MLP neurons of a small language model. Each row is named by its layer, matrix (up: input weights) and neuron, and shows model dimensions 170-340. Each number is 500 + 25 x the weight over its row's rms, rounded and kept within 0 to 999. Numbers have three digits each.
A block is one neuron, or neurons of one layer that tend to fire together. After each block is what it responds to, as a language model described it from the Wikipedia text at the highest values.

L7.up167:540505512506571466489566538509487514477479517458479512492514461540472518466509488487534540515489490483512478519507490465483495505480483509525516485517495506489476467452537537487510521484471526493524482503517527499470519460503510480539530511477494485531510474522476471467469437521498539492490533538472500529496500454470487472480519528521495471457466486505521521493486511525496486467495506508500502506492539477541526514488476456480501520501479444478496456521510505545465511514497507548483500493483496547497504481525
L7.up695:506473516491522542570491480549478496494530485533470497527526480451533510509493498507491518513481544465532497469515461550495468451485458539497510474513492494491479519505457477422517539492515482468491478513470488522492477493498515497453490514489484455503503491512508464518499473581526501482504510557499495468498486497481484512472465517489470465491544497500500492532490462458495532499495495481511479505512513526497476485491488478503519511503490546492549483548471510461512523480508478486480537437507469462537516521498
L7.up795:456494465475526527522560506461542534492500487499515516526486500511504512484452516489510490544485519501496477525479471499505488501526500496489485521531541474499488533509520523481475466492533519490511493502486465476473477478491533530493508507479469534535467515505478535535487459534478528513525489493485498523534487471459504472511500542475536488505560534531535471496551473511458458517467484491537512513513505516495508518501491475492470499505492483474493493499494532487471520545509525495467481505477471509521497506474
L7.up840:511516489501506493514488505462474498463480545527483531497515447480498508522502542481483517458530487531552485531493477477494531458492535477483473514497515449533480504507502494493489505476476494461526478503512532465518503506496512478438486464477504513510502482476540471508497446520557514491472466510537491489469482500493458498521483455478498524496500505506496515499459481437523490496494514459516461447450528471520514522481494530507515499501467512458497525492535484494514465476495487498525530496506496469562480520500
L7.up1030:522558474505481529534518512485548516456554536494496477475533488460554462502489505454523521538482519540495488482506492470480521516512455498440529455502479505505503499532546528466508488488465537485504480479533507499500473520500493479527494496475481536547504495494494525504531480520509490486510454453528514474499502507494510483535504523508506460459459497483459504498489480524511498448512505477490468504553494500479463500510505449520491491510489496482535490508528496493507496491501473536472484519516482461509484482485
L7.up1054:503502436522475465493543537461555534511509473438512510526521568483479509532459463474491507507470514467494477514466478471527480519492484521437491518518510468443489472519494474510503488472475532495533500506522481503479524472452550511529522531463505491556498470501512500481485449515499516508531505539519499496523503511497482498514532507558491540513501494494479526513472453538490501508527453467538476523493496475472514490512487460509475483500504501436489453516539525482488518489496454531492544506489539537471494493479
L7.up1742:466484470492509549513548538459572469498513507492507511508530522503488539511448482480493509508474491511512484510489504489531473480482498527447491460501514555523508527507502504467522474513466540475524514561478475493507454466478494498485534541426530444514478472463512489475519454510493513457500472522512469540572486503504486507481467505472503515497515550520487499494529469459499515514461462492525515501516484513526486514501536430528491494511475527461504485500517572540492502512523495541476535502518511508495504492482
L7.up1869:530520507521484486505537522485511483449487493510496505474447495503448477477560516492542504509513532490491509496505480518510540517483472512490521481504514514496520494492558525479539512488514549511491493476484500494542483497524522499504480541493479499518540487492504516487467489505519495500493515552486485496487543467455506502505509509504472498504540533480542471466530453478462525531482482478504502500522533486509511510511497486462495510525471468494527463484517522500472512526501500552502503507468497559526503502484
Description: Tokens that close a Markdown table cell or row, mostly the line break after a final " |", also cell-final %, digits, closing parentheses.

L2.up55:514507461525530501499489487533520532536464474529534527517497525510465513480486486532525520486510465492502491484534472524465505487501520509521524480459485472491512491517505499479501491464483511451482517482543542539481499498470494479512491453494566475542531511516492464521520496500481502517530509496495483476467496536494482492510522492491509514434499499523535457477519462459540488499541498499475485488554492516516512523454556521488493464473515481487506515513504511474466482494509502489551496522514491517498466477516
L2.up572:532481507506485495539494502499501497476485492489528522510498521532498504537511517496453493480442523471479452512485462503493502482517521538553481509498502533546439517493485549497511452502519514507473478492496480510499476514517475514502513494507481491497511478471468493488513491480479505503515486550533477467508531486510417517484480501560467513527481524522464527469518485499501516455542501501478456503472497486484494479500512503406540511503508495510513496536472510506511529456512492503491501512506506543514465537434
L2.up1185:489472467495545514492538469505473510550543468509465525547480516521498500547450526507553507488506520549480476515531546497508496480514496513465505517537495512496486486456511515498481466526501476497495532502513469510525540478475506497496512497447536511494479494482522502493510532529508481531478525503498493517441483545495461512470500510495467538529513502494512519494523490529483503524525479505525461527505494442484515519513492489480489501457508462480497488501508472481514486514513498516498468507545529516474502488525
L2.up1881:538504508514455503444519518524458472455466495532492538454556519533461529524471510525496594462475502511527482488507493483509522544477487498525514457492478481496512527492505516482537483516462506512478504503510510521491487502499561507522497484493515507530468518514481498507507494501498527507482492511513469520504478526491511492542473521533521505532527501510463517493479479478552507488548488499530514473478514434485480418505492539448463504502480528532490483517508503491498422513472499498518456511484510459470540481478
Description: Mainly the hyphen after "al" or "Al" in Arabic names (al-Sham, al-Sharaa); weaker on mid-name pieces, "of" after titles, and date commas.

L2.up208:498503519495487543492553543483525566460550472509474462491509491504464493495471515456500517491494504487523525483491476493538520489509502506440589481476501457535509519508514482540487490527508546498494490458507484493526513523545462502489471515490506574516528474495487478493504480504510498494500492466489506490469509484574479493470562541480527504533452508478509529514507501490467492438460522496463515508510483466494457462469510524526473495496467551479490466552501493495557503513508492499540520546507511449515504466488
L2.up368:488516450487516489532533565524510519483519532471532510499516498502497491500468503503475506510508499487479488512480474514543525501478526508512503486509489494471449484545487458500499481545550534513497465509490509534492495507513466499497508484487541552525496516500514483523515460599511489458502503498497499505467490539530523489483489511508512527501486528496474529508530469539501491509487466529466503466524484510483496478516512487457475503485468504509488452462490540431511509465516518537535479493459505487519526537516
L2.up1377:494528508458530534513511479501500527474480526518504503506489522486497481478489513529522513476506480462448503518506472501484471527446533534485516463500510556490440474504499522523541518497480516494504473474530547471491521530497510498495512482468476482481485541492514510489535480489553501473485503527513477497545477516519535501499455479512442510514520496536492492536550520508527513488485526491504531468533479488453507526497534450514488497529501489472508482524519420503475550487520515513501502505492512405480514488481
L2.up1481:502518528492487516523516526497510542493505511529528518517525488533477503511483555462503482500514499509462471486500506528494468515490517466479550504506504535534483483512483451506483433497473524477499491468495518520480476470484480553479506514463508538532492460525474467466509498519568518535496491530511473485532494502514531504474570506554490534478482517503487519518522480495546501513493513483522527456503491475485504496506487503475512480561505516473490499505508464481501509477523485517527498507516486541520511465511
Description: Line breaks that end a markdown table row, strongest right after the |---|---| separator before the first data row, e.g. sports score or stats tables; weak elsewhere.

L7.up76:434456502535498524486540469518477496501498513508500495521451501521491500497451487494488474477528464505510499477504512492454486490468493507499521506509508519489503473496457509533449527535529542517467463473507497521471490482522487509516494506496507487512533500540531494505507542485491506501524497472539487494438506483514509463533493500500505498541488494489503455516494510506531515529506506531503505484523513590458523483531492471546543505489520507523489452470463439478480465468546488538493477499521498498523525489473
L7.up472:489508500521488486504460465492484469488464463507484483566526495472497516516519469490502539505481493502520511490510507484458485454435479485478480532527525522505553518497518460485524497436491520520532502510522503507532484496560534506503485504476488472490499488463491522474499466474469513458492537479547461514511539560509474441461509489472528505487506502495524481496484485527502459537522517537484534465477522509525489464530543531516523497505493496500459475547489521451484446503496491522500533538530522489522536487457
L7.up1013:482504497545480509501471479478513519481514488493489495462467487525487525464552501479514512509512525454526489531506536509450487476452484495488506522516512476495484526530499503543516493528531509490488512450499501473475527491513509529490501455498509491500510514502482510513492484504492514466527553484490501514530550473470477499509518476530497512547468443527512493482486507476465501490536538506488511514509475500462486461503528511534490484478467481493528490517540536502468502538495505492515501485534474515547527502467
L7.up1088:476475497516548505505483494540521474495495519501496457504533532517541495496516499507529531516525506502514486502508504538510506487511495542509530522504487518489480471511484586487477516452512482528498522516513505535484469491500496471516490510524465529475491505511544537493505487493490463520496556463514512501552549503493481469508465537534571511518472484480468499510535516525533489486497528489493518503515515511496485519507511495515478543484493462489493494511471441502503502517533521513562493487496449469467506542532
L7.up1190:504474488507471547447494473532464485513455529470503484518515492527496470491516500494503481531496488501506505531503519488456507516468481490458482566520548459510504489520507515448465464575499506490511509451533495472504468478477489516478479505485496492454444478510452495494518501517456461471492514460507497534477506487494490521566460483517539501464566481546512509522513466535506524465530498478515513537519509517537512515524472543478527526515482505504495535494518507476519467472485503488517502515443532497500505517501
L7.up1345:526531505512523524476516429520476517533527541532466507505477513480501506503515529541484502437526489487521479559484496468479517518463502478442481508545499512515525535515502517494499509468509473498520497505490516489520484499542515480466514503507492533498485495478503496499504510496476516478460502484532490534517524495473480498513507500510506530490550478509513506517432511549468499432513488486540500504511511509486451538525500510553481469524554492455526525483540511494479536530551492481515467481468488506479529519521
L7.up1548:515478503484529506515480491509475490527472511501555532506514520491465535519457464516516464468493492505526479521476499536470526456500484513484542515523496494457530493525487495537495491465544532506530498467504533506465476485445483531491435501548484525515511496505502487541507453532444485472487516498512487507511502503486478468472491514541494523510535499509523483498474514490465505551497472507525495485549474521527516498484517510501524455542514452543493472490504460475517503486502526479510461436481533512459501512503
L7.up2033:474496465454512431511552493510507499511464535457525490512534449519525541517470502541518484481494504518522526459508501517461523513491476526487501462506501528543476473477496437480498495516451495493519508548491494506507484494523508541496489495477511495494509496495456510514509463540471509537505501510494515503509479513536484507519529546460494516464506493490455481497510555473494534523535482458508500502510477537536516526487489513549477510482505486480507523535472510495493545508494448522490527494499505506520564495531
Description: Fires mostly on the article "an" before a noun (is an Arabic, as an alternate), and on Russian/Slavic given names and patronymic pieces (Vladimir, Valery-evich, Sach-ko).

L7.up105:515478543499498496540487494486483485539522452515489506522498477530523514476462486523498495530526463501503517521476501454505499488499487514509496531524433504475468495497464486547464484412512467481504476497513537475506490481480494508518473466484501518528503507469528546498499505493481504499491541485513512542539487508471520519522472533465511481515452470506530479506473501480475457502503502456506496514549525472504394482512506503505526488518509505512548491491498539530484461517532503545526498543495484464517485534543
L7.up335:479490496506511449470494500479496516521455478528499530521496435515506525489540500489485482505517483474513511501478473487497524498504521472499504488500514472533506482525521443522504461512562492516493460506537523432485463448551537514502482473509461481471491469519491475514501482523528498476449540502517508522518543521460518495513481510492510499498526576470470530494503499464495467463470535490503492488465487515499452533482492504459478508515495495456505534496492498484504471486516515524536496506516461507479468500512
L7.up652:518529512513492481510501506496520460518496472527517524492529509522480539518487499491492485480491456512467533568466532459450513487501453486521527511461522479465501493489495493439481452494527482448550494450483549466474521485515516468496501504513501496479493450496463509495485461531512515488477522504526504482513525526531439480484507483468536473515495487495484504505484496493522516478521479473521517520480544544461519461562491484496479500473509475510427492497503504506450427494517539477495508510462519507484522482546
L7.up1130:487482524492524486537507462506541502500527502493499552500518462519530515486491499473517517474522516485547511516524545516538492510546500509508492485575469477480479461480463511474504530521502508473509489538509482500455502495495462505502507494476478507503506529506491502504432484489471486471514527458432517457483533511493496463532479456496495536504504524491526531556479516493489467473502505460533526508503507512473499490489514532516558519569527511528506531495520504519467531492534487529466510513473493473561496491517
L7.up1134:512498541514501487542517484519509446498496481502507487547491470507494492521490545489487493501513479475518538534490534485474474472473486499523466505516525540462498490523532482489521492489512492474528487499496508434472500458495523490498488497455503561486503501497545477533482488533457509455523531484537512451497565511439502476523521471466499468513448506487516522493468495491508518468489489507476493451501489533460446523496480495517506528523506438488473502485492469533461453463551511526560457493503463471546502498522
L7.up1180:511495538532509456517505488509483515457457550551520514545525490513474476517496524506515539476549516474530498518561536498476539491499438484484512490461532482456481457468524500521463473476496501442479456481502472476500457523501515511502502517499544534478480517513457499509508493531508511502500501457474529496512494490489481492509486500543506530515469534503560511534472537552427511503531500495488492470522490478466525489517515515493531528463522514533501486505472465495528503543503563469520491492500463507522472542450
L7.up1596:518510522534479508510475489543509469472502487469523470546519491520494526526490488495482476523463489503520490540488461490466512508489512479538499506502482512485503458522520520472485478492513500524510495462523505479536475527551475478505530512517517525493517499485514495522477507511462539484480477496498520531552550514490483504522486509445526449529525534511547494523489502469454498475526521503476537562525517486472492475495497517472494470480471503523487427546496495507519515497489500528521521531512496498543489508543
L7.up1778:537512514480537477515468484503471535497503494525497536586559478514485488473530479477480500513518498507499510497533472461490486519462508485501483510506509487496502486507455490514522524502496510533506494455483474522519522486498516522518481544452488544504552530475519504493483516531470482489471478469521480554506529500467503499490482499468532542518501500460463538457514496531473467493495454457507473506508491454495503520486484473524457490511486526505520489522502484501520447523514512544507469499507465532501468498461
Description: Pieces of Arabic, Urdu, Persian and South Asian personal and place names, usually the first piece of a name, such as Syed, Ali, Shahid, Ind(ra), Al(ampur).

L6.up1016:510515527498523433501504423469491471509500469494469508565524470509500487476493491499496546472461512503525506506455473436492491498500491513497496496521509490492505463488527499513470512485536514500519501480486505502483485510539462526542461515443510533510519530520529497491469528520484478492484516468524521574473545513507491491514491492539478483535503533477501529530478502467478505508504464478531504494517506476481453514517460528473499512496484500542510476478524507524524530462492499554516551513469483471489537487548
L6.up1710:516484519529499450488534479499494534523476459477487478493473478531507522492454511492450486493496516465545527500481483532478469488503503528536492448520503492470517514505498452485520479503521493509526459505503510463520466454485464472510476479485487517518478519496518501484522477534502490503498521511483500551499553507530479509523489521486554500517480511479512490512469499489498479501480505527519506465496519519490459483488462505504530502515471538551490491515492502534546482507502545534537518526495493497496517508532
Description: Word pieces inside Arabic, Urdu and other Muslim-world names and terms, often in lists or tables, e.g. Masjid, Shahid, Jabhat Ahl, zakat, Al-Taqwa.

L6.up1053:497512456509517486531558499540502464506527547501509483484491508476482485510484484563465486485499497495550507507478507567482500460475496507488490504490505533467504479508459483509538522480484505495495501470556503499488513525506481507536485510525479531491482504495460480478456490511487553524491492531474532472523507484523512499490579500509491499510515501412503495481525518479503485505509470532471489466505516453507485497453487509508484463529495480445464457509519471529486432497477458455491511472499503510496489497500
L6.up1156:528509452506493502512471502515461493502473492464531466478460484541494489458511476490509504515492509460515515506512516544462531498462485512527519474490464544522530520500525489455495488499496472505459451513502493466488493535496446520468509490529498541509500520532558512519518508503491493484471563468482456464521469542505534481500508464518515499446513560472477475518483477496491469475503505461521493476500494513554493520484493515490508502509477525487534521526474479514494472509514477485474519473473494534478475496521
Description: Mostly "an" opening a predicate or appositive that describes a subject, as in "was an", "considered an", "as an"; also newlines before one-line biography descriptors.